From a checkpoint of a small transformer trained on Wikipedia.
Size: 16 layers, vocabulary 8192, 12.2M parameters.
Architecture: RMSNorm before each block, rotary positions, no biases in attention or MLP, untied embeddings, normalized queries and keys.
Training: a variant of Adam for these matrices, 9748 steps.
MLP neurons of a small language model. Each row is named by its layer, matrix (gate and up: input weights) and neuron, and shows model dimensions 128-223. Each number is 128 + 24 x the weight over its row's rms, rounded and kept within 0 to 255. Numbers have three digits each. A neuron's up and down rows have the sign that makes its largest values positive.
A block is one neuron, or neurons of one layer that tend to fire together. Before each block is what it responds to, as a language model described it from the Wikipedia text at the highest values.

Middle-initial periods. Periods after a capital initial inside personal names, before the surname, as in Paul W. Harrison and Michael J. Murphy; weaker on name pieces such as McG.
L9.gate104:127180087105149136156096102114097113172097114151137110127102123146151143154116130111111176163103161133102154129138127132134142108138137113108142093107080113157137115136140138131127124072148117142169104103132159148143100148148168107087149165109091123135136156148137150154141115133130155164
L9.up104:104135136166115148097120085099128113140111162133144111102120123134122131094109127166071155130116108149142115130124176166178120110114139118147081126149128146097150157103158107102097088142152104153147103118110109109126083148105155153161131106124121155100155160098127128161119127162121135139
L9.gate238:108144142139131107113100142095120114156144092133127119113155138134135145138102143169124166133130148116140123129146083158130122135186132078118143151106148140160060097177127169148113118120182128096098143120066086092100090159105163150112162155097102122129165141095112076149139130116147147107
L9.up238:127136107135139122102137107117118138089150143138114152177102120145146069133123136119093122110150151135106186088135137128149127103105084116140123131107155098165138082150156133126142148135168156145143113122119100103123140141140137128129169148096117149128159126100094115102145113126126121131
L9.gate357:093101122140135170099137067148126133145159117134127108161138159081120144138155103114118144088093081102099126133095150113121164141077120134100140125153135152120204122138144146129106129086130098109079133149131135122150120092102141114163142150120164131143140164164133142117149094138150111156
L9.up357:133104107111140148158132105169110081112116115175111152129154129145181120144115085178112090145141127154127094101179123122129120129139135081125120115111137175105114137123143137171136137108159091057131057102089179142132111119144123133114168101141142129126139168107137115164129177119099135138
L9.gate369:145132096127137085174125127102156145165116127146097152123113083132128111107106169184133121082130159122143125111152117083149146145116121150103156128096145108159113153150094156119131110080164137134139108119151099127142113091149148153111132119104138109102113135070133156137134099105106109094
L9.up369:145144134148073128153158125155108145156115125139122145129126122124113104205098130155129086108150164119092110110146099125150100099110127131123106136126147118170142162115154119107137146145136122155144090144091109112147147115153122126140140106099129101101126153126162148147124127103119120089

Mid-word letter fragments. Single letters or short pieces inside a word split into odd fragments, often names or rarer words, e.g. qu-e-ues, fr-e-ight, res-c-ue, Jo-a-quin.
L4.gate16:157131148126114139181118108160119119154142134133165098125158130091100161107133149123122150140127144111138150163124157094107108091133164148110102122144144152152125111149138128091077078084138148141127137128100154128111121148149128125116116129168086138101095105177108179146109114136129125133
L4.up16:091131114119141147151144141104164109144140130138120143122132168094147127120075128131130111135109166171120081074198123164135144152089123099151142156121132074141124155184186123149096135132140140182110162133108143152111116114149146141130124111130124144138137181138132100138150160126128141122
L4.gate26:108118149118137074146075168107123133142129119117129137135117173121114127109152133116130106146114120157173117145144116133126137120162138123102136133141131098140154126145107075147144135129121116129090119156169153097124131118127093170127135181125168118165141111116140171128104120141106102113
L4.up26:109118164144059144160132119126078185145145133131139130164119164133121176124148122109085173141114088142145138136139152180112164094137095111158123094127151140110135102124123137130168121127126103093116120153143127143079119153138121119154103103129089121096133118103144133127114119127136117169
L4.gate104:096113094117114155146119115132158115140151107132133105147138095095151129104142134134136153127091139125174136135128142141124079110103117132116153133137123097123119101108140115132108118120157121108158127053134116118106087130168122103141107141141103133111136131106115119196198100069142143113
L4.up104:139113126104163116159084110152118159109119134159108177129121132104109137090139097153117150163114111148103130148101125116187105104172131119144158143125130171199133132159122115113130158115154131120161135135119148123141148099164127136127117068098135144156135118140141110062098133119070112121
L4.gate116:131128107088090170135101147128173145127147107130147097127127095077086212108081092076140148133078182113147108119139141120116107122163134111100147097113153096133139154122125104117123100133154132119099123139180121119121124135144131121138052109138158151128164137171136116109136102120088168146
L4.up116:146111129111115157125110095106158176125136117104141131111173116124156128107109136137108148158123107147118128125186167128139155125103144136094148141132104109156122098148177073159123132078116171110106110096118109121132129139156143114115076137155103126122120121158111163143150124114123182108
L4.gate164:060110146140065161080142084139150138091139115129136086126133133115128153107155131121096156074106132164138098114176143155160184149105143088120125104135132115155153136125126148120142103133132126114168151068131070147127141128127137099121111131155125130121124144153123160132155089143115152118
L4.up164:136148163139091144101150118144097148135117101125126114153096104166166116149159119111109146115105122097125127114147117141143121141089128110152101115113132118117119119108127105099163138143104135095142149082174072128149156157075085133158155165124114116159149140109165136110106122165117094152
L4.gate170:114139156113134158136144157119138127097127115168135100140125132106166132129110135105129133128112135136156098111167159131135146111136129098123175086115121126159144148129141130114093090129143116123111106115139170123139102107117092167090122159170156090150131139146143151075152122163107079119
L4.up170:111093091115123147138117141139089098155149116140127124139109103159134135107149155142158108106121126145123153093109173107152117121185091111117124136125161108092140119114172157116131144118112095154148147111133149142135144090153151168169080133159099118116162133104125119101134118146131123119
L4.gate236:113103111096089162132142110132178157146150100131109128139150145138117126122138152159168139135065110137140134110091136126144101105123138123086127112178105103179099158149114136103141150056137114149156103138085168132080096126123093132132124125147105119135115105173126135121108102131109140100
L4.up236:166144150153137172167130132184135171134174150129113146174124156147082114151167103136177125120105113111132215165147117123155094124126150139117131107144097143124183143137143090126142189131133128111126095125121169119101151120115084165154105104151139159150135156149153140110103119136125149125
L4.gate267:134136103187145133152161126137150109111146134099144113109137142121085110111154094127137100115168106140121114141094138187151117153175162080127174166167104100109145157127115110082100151166168160100163144114149118141077143110128124127128153144135155135113151127106113160140169135143109116115
L4.up267:124127143103141101152120208142126173161076112151116116105122133110127144106115151119133111140160139134169137105157143106111109103120142095128109130142126154144141102110148129102139125167114120126145106120146128111140079147133148138148124132101142162110126184104134118148115111113109114159
L4.gate305:098125144083137133158140105124114146107184108118163116107147118109129163094121106117099109108116125134132118142149171122147155129119133136127130104168111109123141123152149138123091085122148137137155115134153173123078112121153140134115150170137104099110083111134155150144148146148101109106
L4.up305:057103128160091127193140120126145127118122129114112138103098179108091149092103093144154128147157145120135126097150141177138105153124149105161154132144105139128135136130126124087104152055111128103176126102105090124172138159131129153101098117117121176133138132129096149085116125143154147156
L4.gate369:102134145127132120107119139058174115129142066122127141097140136137122121134101141144124120119129127083083124086123132165132085129134122153123117094145156148134123124138145119120103178164153102126157164173126124098102079115139124136124133139150129060140124092108166082182135155126134155101
L4.up369:115184138177123109175104078109101158174115123127130141114115106118113141128126131112129110107155114102137132133181096147125093120113091088112150093153114101132113113162181138108151137127117133132095147148151081123123092113119135112107136131143133135173114142098107121132124108124149157200
L4.gate383:129123123110108161131100100116156076131125100191135168121145130128126147128121134168135115144100140129140094104167104108158085135098131121101171096165133133163142116140161111123091132142137131113140161135130103144097074130128116140064163163156123132083173126159126138118099136131108159093
L4.up383:110136125116075152157153120134161147167148129128141156097158125148118145084156123122150117109126092144145130104173126119128152128131162163100129177085110108160118132148124135135094140081169157095139138143112101140104142171120146094116138140138117139127117196162115150142092182148175173115
L4.gate429:128120119160091120173155100115109106167129162141114105099089126115131139166100132134179110077128106106131108140105169155088067154136116096129140161161127173132148099114120114154115153097149121123147117154098161108095106168155145141141081121128112127140128126123136149122151144168120115099
L4.up429:121138128152112124128171165120124144115125145131129103106144150131128155149164107111165110105133094078119139117138095192145112100129128130124108061165130169074105159138120100103122154118106148116127134159134126113187113168116141116148146097153190149145181108125128148144146096102140120168
L4.gate441:122095119159101132183113111125109125144110132150113143116127150101107190123124140140119114108107098152052133141141140164160158125189144127104125164128145097170146130144108125157098159085142125109108161128108145112065149160161124094107076154135134143102095127127164158109148111108100157082
L4.up441:093096127142124174117167124122133150121155144126136133097172118122137108129153148163082168136085104135105118110148120091163125117118121109118129138159143135140162127130130132122125107100136126085170103124151089155170116139123163117159090111130125145142135163159089132123111114119119144127
L4.gate478:114122103153103161105120136091150181156117148071125164109127173155080155130120143158110165131124079146119145136118137149135118164106142147112128146139133142126142125104104138131158142173127140169186118103136088175122114150149165138117125122137119140118122131101147143135121099099129139122
L4.up478:118120137130124109171153163137117138140134098118155123116153127113149149135139158110103077110141144099128110127181131112132147137099120097153110144109166085145127110105163120125156176097114127121115130114129096109102124078102127116160142119126148157134111094146150116136125127118107115103
L4.gate493:100150135162129139149102126119115162165101117104120143123112158117128156127103115135151120138111115144131125156108161171154119108160122101145134161122125107114145097119139103116112150141156114160110109105159106117071173118089125141134130087105116129073096120140131148127093090172118089131
L4.up493:112114156141150160109097148153120107124183138122126119138110144150156120159127131124136133139107122162111088128096111119149111115128121146148123158104152152136159122121131096091123130150131141152120159145166161110118129102121121109139148081167164119130106100135150151148149137129152113105
L4.gate558:088151153098132129167144085159100132181154115085134102107122107109153119121093116153105161131102145144122170104119139145119159084129140120128147104177115161144140138150167129147156102116098145155154152103150082155081120154141158124184142141118090198098146136153123131157105107128137155129
L4.up558:141123105109140132145096153167122157167174134153112116142167143110106131134148106118125128096160135139132162120103146139087123128124090110172130144114138127141131110121134126155120139116145095135121116151125117120085169176134161109163116096110076117119090178128133130180111093128161150141

Initial periods, closing quotes. Periods after a middle initial or abbreviation in names and degrees, such as Adrian S., Tina W., M.A.; also closing quotes and brackets that end a quoted phrase or term.
L10.gate126:166114156126131167115124120115121173109130133149129146144156133149123107134120110150063113107167124166134100103136123130152127105100112122111144129135133157143128137163155164104145128145152134145143128142139122160151139121178133125148161086122098076109169164146127155112120097119087169114
L10.up126:154122174198144082127111157128110134135135125137088136135112148129135126122139116149103164137163109135123153094163155201136111099178165117128099115108142163133127122145113141094111169129124110119118126146137129147167135141130096153132169099154137106140135177119133101150097090108092151162

Section heading markup. The last = of the opening ==, === before a wiki section title like Reception, Ecology; weakly, sentence-initial In after a period.
L10.gate238:101132109173121077125109076130142148148138133119157126125104155177075112136136154152148125166096118073125134142116139127130115102120087122126181142172104139139131110123153157129137093127133131136137131094091158165155110124116140151115128123124136138115124147103137149127174125111083146167
L10.up238:125105105150114111099134121141137085121142106071125169111120109136136114114123160149153103128134111117127146119092142151152110112152144096147102150151098117138131141125118121087177109122081124154132096122148101117139133099126105131181145089098146132100117112127116109156062129116110159133

Wiki heading markup. Fires on the second = opening a section heading after a blank line (==History==, ===Exit polls), and on semicolons after table header cells like Year: Team;.
L4.gate2:165139113051112126120132109105112146131103128127121138120109122158127126103123105140120104117107138115140162146133149150080047130120123097114148142143101144138106123178107100117145153117162179127114090111151168147120116146162082141123122151140112117154171130115091119076134129152141078145
L4.up2:117139116087108110176095052090133072158178084140119126121137117107107137109095130118132144086095156153145102155124145148121129137151106061107137143124120113169140122158136137114155130125138103170134124120160160145114121168126121147092131153122110065153154117141107146087158132119123165109
L4.gate4:123088118164094150157131146147096135156145145122170142110145143117147127112148154089141093115109079126158096147152143154144160079112153164113170136136110084130175103082140114152126124123125142117125152102090167108105117122083174101144103180109119132162125129134128128192161125092124118111
L4.up4:193109145103132081125134164125135100123083138164144128126097176127130129113132168113169157140119136114132122165102126102118114145173118132142104110124097150142141113124150123113137151159108116108168117107136138121172131086118140116173133133085121134158121134094134120168110178135100086137
L4.gate22:157101134141113091106081110124084072134100156137139133104114189149165120112165143131096120138148116138136063116086134119173144131119117112143148194121139096164166095183113121116158101122126127128072111127152122136138129119124139114116123131133150135092144127128124138144124112106115114110
L4.up22:125151171110108141131127137101126108105115078125117160118129164122118123096138162122132164137089117146175128111155101155144168060125111095138116120150135105107140098147143147108108124095104157093115134147117120105128103104137166148137108123134111130134119115092101113143146102115124166107
L4.gate51:152153163125144125139145133114107136148122132100162114076127105128116122109172101063097081120141109087147193125145109172152153127109136081100130122133116105154138100127096141105145128122099132087130185092146161142151080146096164152124163178147156131094109151086130161180133093127137118143
L4.up51:156162125124122154133136141146081127119138096126137123098140106114126126113138103121128117070146108134156102167162140155137167135096121139115105103133138111142116135134142144093107104107132146120109103114115079094149091113104121134100145143134118131148101130114120144099196147139156102121
L4.gate105:093123116179089107151139121158139147146134164146104124102116146160128169131122127164130108128149140114162099166134088160100111127119157112119182123181137150171113107133107141154151168122078146135151136132119093166154102174176149077134165152124121146146125092094097147138089142112156126131
L4.up105:090081109122118097116089134127131135129082127148134130081144128125066090116094153153073126129117138102122185159143127125144134167115077104124122108090122140106138147138146131163141131116111153083115096117141113099153136112142150120125090160081105183108130137113106087136119138110100132143
L4.gate122:132151128144074126169165118142108109185145132145121109110130136124130144132128148147145111120103146115156137155161119142124120118103126093084144165167114177150116097129145122136181120116137152126109130132104150154099044157143127139088155179155128118139125123102101133133111077138154151097
L4.up122:128113131139121130120153113161158151171105119106105141069107103122089092100105145152097133114138168125127144177146163113118136161152110055131141139119099159144106162138132096139188124116102149083127113145137141134114125153169146142107129116090116158123098123117104125133147116163103115167
L4.gate126:096107133139128108166090115122168109149160112122139093115168162156071167137109152128135110145088108133139111111095152150131155109135143109089143147154131075169104092101157129130173074141113149121145136140144112133082076123113159083111124168132151111076144087115102119176156111101111141145
L4.up126:134152136172149111148099134160131128140123151111122130144134144156119123130155077129143108169126144123163160126107171145123101107098105139144136085166137120117132140117167094144171112173138120123075099125135146129112152090121124111120106147126143139105157110090123111135171101120117060162
L4.gate167:144152136101139118160164094136146147167118151108113120112112156095133112109164137142120147124097118160160097169185114135106070124083145066123173106169116138156085099134124129154125135138167136114133135144105169143104098169148107132141137114122112136134117121133107157128108093125122167140
L4.up167:141157162108169170123175119165129185172091124095113128113119122113135116132125123145121132134170112147138119140164137102098142139126110086117127136093103117103099122124139100120113183116142167111144115149107134099145140191108139145117168110118108179180143147125105172129128136150113136141
L4.gate230:137106157136115105127089129138149184164149116157122161130132155148112155135159145103118113122129138127128135137105153127137114128136118135124125104126135144142136165114124124127119150143131196144130120114126144115131134085114105070151141077092128115110158120116129121154140129130089142115
L4.up230:162109145089077082087087120154120179125140137155131151104140153159125093129121138122133145117122156146126131151061167108137122108117182143105133121099128147116165125136121122137172108134124168172097134161139117117141152139137145129149172134106184110100160114141080140144133124134129145104
L4.gate233:152133110171111095111143101141179129127125138164095136113130108109049142148137129178116136176131125090162110124132117150144102144122137156106140138145153148133116131131131121143115160136085162151133149125114136147130131135144127083146157128162117141160150120148115147125146113115148182128
L4.up233:119076130156087161116099119111119146114125166144115062111118129116107129108121119125128135123154179139124120142136163137120117165131128128146114120147139106109162064138149113132146134117125128150126063091106131157146143132163168079112126092121087185133117136125089131124148118135107135134
L4.gate250:087091091133149141163125112163160140167133152166123107088129164137117139135135104153136126152097136092131102174149145138120133093134138094083155133162102124159102095115111109122152118102138139132114127166073121115069083133119142092116172168117113135121096111122113143133127088141121128093
L4.up250:127119087078116114098118126142118134158107153144105119112142104158114115129085129160130096118100178160150139160123123094130110167085099134141149138134116152192141143141122078140156135088090140117087108168170138137142116136158121141113135116097117147083130080129104137118129104130069143123
L4.gate317:123136138163111154151132113155130155166128148155123146070154154150138147141122113136157119105118121108142110143156113139120114147135157111140150140123125147117084070117117143154167117143131112087145102117106136168106108146157126110119157108113137125124144134134156139113135092089113107140
L4.up317:141148144112143173148128141169121151159093143103136137141112142112115101142092089112142146145128164140118149160152142105142142193141169128135106146076084186097088117153125126168136115147160100091165104134103163148132153149121121153112142106113098167140098151118118145117083148114138097153
L4.gate379:156109103141114109151057121094186120130128113121122145135118132138096142098103139135162156131104137074120147163137151131104166134140112140118143140123134089097092116090128129108105147123165142166152152154129084108106096114139154145101143170119132108147154070096102107128131165122126142101
L4.up379:139073122090125128116104113101154121100077133161060089151123125138123139130122132106133141116105153133123118165141167127133125149125137128111133090101157143137104109084134152137147151109116136165116112178140143112120103095148127115114120098107142118176160098105139127109122180135154119113
L4.gate427:123124133119121113156104136125181134134110146109130104053121137156136161131112130124115155121160090117095092134134118142135146151193143110090138124134102167149103105109123145122125156134125100134176148176104114150122096133126183115087138143083115148120156141052113117159127153127104144144
L4.up427:175170168114115128128115142123163130145069153117122115086098122147138133135085118120108123140137117113080132128124098137099122169143130146091121098134126154130174119082180136117113139131082151117179173131133070123151117135119178132123151137096107162152188132093116075156121163137132081136
L4.gate453:137123166147126144163093103124130105158158151167126138107113126113133144116146128140110151118104153074145064066175135110123147097136086144138143110110060083096169128111131160157178094142147120109174144128148128126117095146130128121111150135137142099125140078127108135129122145093137133146
L4.up453:143134155124201091122157140092150128101092134142136136075132143128142099086144132092128095130129149087110111170128144138176173120150131085097129147126092128134150121092125048114145115158133135087162104129157111125128120156113110107134134146072090131092140137108151122148079108152125101133
L4.gate510:159116129146096122099153146129076128122145139146129154135108121181114156117148103098145085126131110109129173168203086162114115132072115137119126145130114095105123128149127189117144121103110182129134109143128112138123111143106126090125127126150117117150113141126112141077158132119159176107
L4.up510:098087132138124129123142181152187143117101143129127130131143151125129121161103174151129143168115140114078131139139168103123101189140150105141109128112133163103117132139111129173079154128105105110123115148131101126143134139176148089135110100081121113158113129129148115103072141179107187128

Period after initials. Periods after a single capital initial or short abbreviation, mostly in names and taxon binomials, e.g. D. S., H. martinorum, Dr., No.; weaker on other mid-word fragments.
L4.gate65:090125153162124116103105143094145141156124110121092153142152177199119115151132145151118151146149100063100122119154114142129129146105141138133111149141117127136130108126146138214124139117135138142136118115101086124132131139145135124122146093117131097121135153130133120138108148095130173120
L4.up65:122179079124139128145181090101150139108105134157133126099110178102116154116089136132121133141141140141124135134139146151153170163146085123115131130132079115144167061137145135103130152117145141105154117094122129145124109115139136118120098124077090155141102110129121147139148106150064090116
L4.gate66:115094105114139166090145104131134145124155126119117169152132132127182124154124156136109129109146149149116068138156129132166156117121108075103132149153123105164130127124131137146117092107137128092129118151112141129105115129173117165054118133120144110107149140181117134086118119119124135092
L4.up66:117156140136168159093141141142097137147115173110094128174082171109167094154120124133117162137157168147112116111122123131143133114175102097101122116121098156111155161144145135125121150169104108147128104116127121102134157101151103195067127117105147132140172132166112103065132143126120115106
L4.gate84:091138117145109164137113096123107146180118116143145139104144134150140158144179092136138147104131093149154147164135143165112139107150123103080162154167088129184146069129136119128136146079133151098109120144086139169107109127129103116117142104129129126117097141153123159148114094122109155125
L4.up84:118134114121090170109122130134140128114158140155134156156124153150147124080150149139121076115133122140157172125113103142117138083088154142130113161131144130152192109109176138119141114119199126126149134122095179135125114098129090167120118125144143081137131182134168124121113101086122129093
L4.gate136:112128105134137124133140140108100107126132091142123082121094168165160155148174118101139141152091147092116134138102093169195138180145132111116101151113119156121127102146105155137103100131136127164131127131107149122137127138143088044124150097121145147104120144101147072151096100117114120141
L4.up136:139136150119127147081139095119166159122094116168122143142176140165146148094093128159142090102152086146146168118142091151131071134136143135150120111133181116115091130119129148127151167171126151146126101105136104142115121122116119141101132108107141118179115128106134087128137125144128147123
L4.gate189:092136097095127119125153131137130140123129113108118171176119155124142155113132147142135135078123104144134063130141087114164128074119133098115159122129147117144120127160137089128101139124159124147073133103117144130122123119159095098153121134135127116145110128167120146121143117167108154097
L4.up189:124106143098102151142189129104108197089144088091118122138144140125113146071124125134115156084151143164144101133180156136087159099120119104128109128129132134134164129137153090120096156135144119105154116141120108141108132109177152119099095137131120165111115158123117132143125121158127139154
L4.gate192:121105145116130129119120145087158126170172063150171138107196163168136196155112163138134141118110110105134111158207101177089122145137134115107149121150115130127055100147120155119132122092132144115136105128101112150120119137140123131123177130117114129115129141151137094116087124109126129129
L4.up192:132120170110148160134105138124102119175186113139129142151174149139184142099143158110137127134117086112144149150173094144120129165081126129138103100141157112145094120141117151093111165142127140081105115126121100157105120145138110161101156112130134150117107135138146107122084067133104121113
L4.gate269:070107116146109119088125129132119166123104092135102135123129137140162112162143116147081127117115105083093086146117110111109102105110113084117142135156127140111121128092103140128167119132086155103098123124172115145124135142117136153123135141144131155131123138097117135129110129082157098117
L4.up269:128096127122140109134121132136137101099152137140113130127118166097125108114143148137125136133134151122163131121111124084112103160162120077133121138136153119100154133162134115148120123163118098118112114107169163125106092124121085126139169106115117136151125101149126107113112107083091122132
L4.gate273:131154157129115151107136113091137083105085095143106158149110115127088119120093108143129143152160134127150157148117110115158162132116105048089106151121157130165105113099115152135140114095098132125086124098135097155128134140120129141127157083125151158160147140108130103087100108107104135180
L4.up273:083152120092099135119114081102154132096157104145103135128155121135099132129099143134102124123138130096128144141170129169124122163077127113131109091153100150136126144118099163061162138111121121110108126113099094155090167143117104163133137143171175117127112116130113116116086136123159145127
L4.gate347:109107109116134171162122154142095102136130142138146121143138138137178149135139106125122099136126143156170098162139124128139147107081118098099140167125151145123129101134132134137152081120143130096084130110125133147123113103168115180113108130150170129119109179159142157161161101076111150124
L4.up347:188168161142152094136093130068080096075150153116137136173121144126134150153155151117073107132144186125124161133172126168120128149117136125157109145127129096124109165162098129121123150148109133109074112095145110124142095148153119137084129124112124134142109137124121120159150108131110109119
L4.gate363:130161155109135130111164116133110121111122123113129132151133162140128150174151144168102124175092133156169127143140145154118157114165133117088111143112129164132144128120170156174073125115102094122123133169111133161147153137068086116124130095105101150146162126157140151131095119102117141127
L4.up363:096112152116140172135153142150135113134152126120109101151154104156194136146153149105139076137163117094127101136115132128105081142138136141111139084112139121110099173110141088102137151164125108111135127122094127114144137151161143155162157136133142158136156110126150126127115141134104157138
L4.gate380:137135117126112130150110128123103111154137086137144149142122137150128160141130082167151136114111142088172113135182123161138104114116127124102145075101108089119069091120113153134103119069123137118113115161088104102127124114152112153110192197117126122120150105148162124113121119105140150142
L4.up380:128124135126171183149164118109123132130090129129141127136125162139163111104131147127097151092156109129154134132188113120119143127121152123137115115144094131097070159164107084123139132139133135103146136116133112154123077138075129131107167110135155179092078147138092096169115133153154155091
L4.gate400:087129084139132158123187113135118112149118150120128121077114124093155109126133124144094111121130120116118098124151104127131112088119148067116149131193082133131176137143129126091180153134158105109112120148107145165121122108117089133104164133168155146152148124135099118111113156127124083125
L4.up400:170096114117135153121146142113122107082118129092131140094129118146127094113131153152148164147172133125092121118093134145115160114139131135138089177175101132076122137128133118105116144097130072117150119119140126081115150130080122146100170104090140152133116139158108094112117131117119115124
L4.gate435:124117115128112114139120141127161166170117163147102121084140136119104110092122143102140178152129124133137127170131165113153129148116139126065145126146116096165095124108111126097141136147105179100165135121120109125123070146169171145090159172167106120131123121114125115142098135111094146107
L4.up435:113102143134131130120117123159131178124127128110118125098141135092132125119140142113111163107210117112135122175090163153179119144119183128129085147122076100122106122123098174101178169173142161098120096128144130134119135112115133145146133088184144146162134140122120134111119131132155142122
L4.gate438:176123084155125093128114127101105086114135150147119154113118191116143158157142120120123107140121140114149149125121119125153153111102165115092153128114107121121142086147098153130172116116135181096114092135117143163153140110118127149106176149183124112143129105113103153107111134099076157123
L4.up438:140138137100141086121121130159096125119160149114130124143101099122104119114107140100113133159087098142108160115131065139160119122109117119118137157124129150139109090144108153121106189153174156125131165086084130164092133109130155191139126158172121121137130126063121136123119139095168133137
L4.gate464:115074120108102161118133135104164134132099137152138116139118132141112149114106119179130139119132114179155113152155092104124095163137123136116118152152124135130097113177085093105103132104117164096133139063110109141085099134188123173082153146099154139114162165147084106099077108158095115129
L4.up464:142104133142170110110114164116139123124145132154133130089150090115102107151105156148115078110162129107138091130131119114136142125132145144084134108111106126137129097124129142146115152144116160071183151148093118094156092163129146122124150175136112102119160117114140081169114142126115126090
L4.gate531:149145090095120122129105116145140103142134074149103140094128151116125177139138101103147094128106114101154130159153095166115155158146141129123136120083113106123092086150142148092108143094096139092125140122088148126097117169161158091094129178125100115175122088141124127143113125131108114094
L4.up531:118129156089108180130085145160110163124118129121125129149119143170147126105109168144162165134120085137103132126090120105108102089111140118153115116094119108131095148150107133111089153126164135157131117084104119156107167117123116178141116140139147114101142123074157102125108116162106165125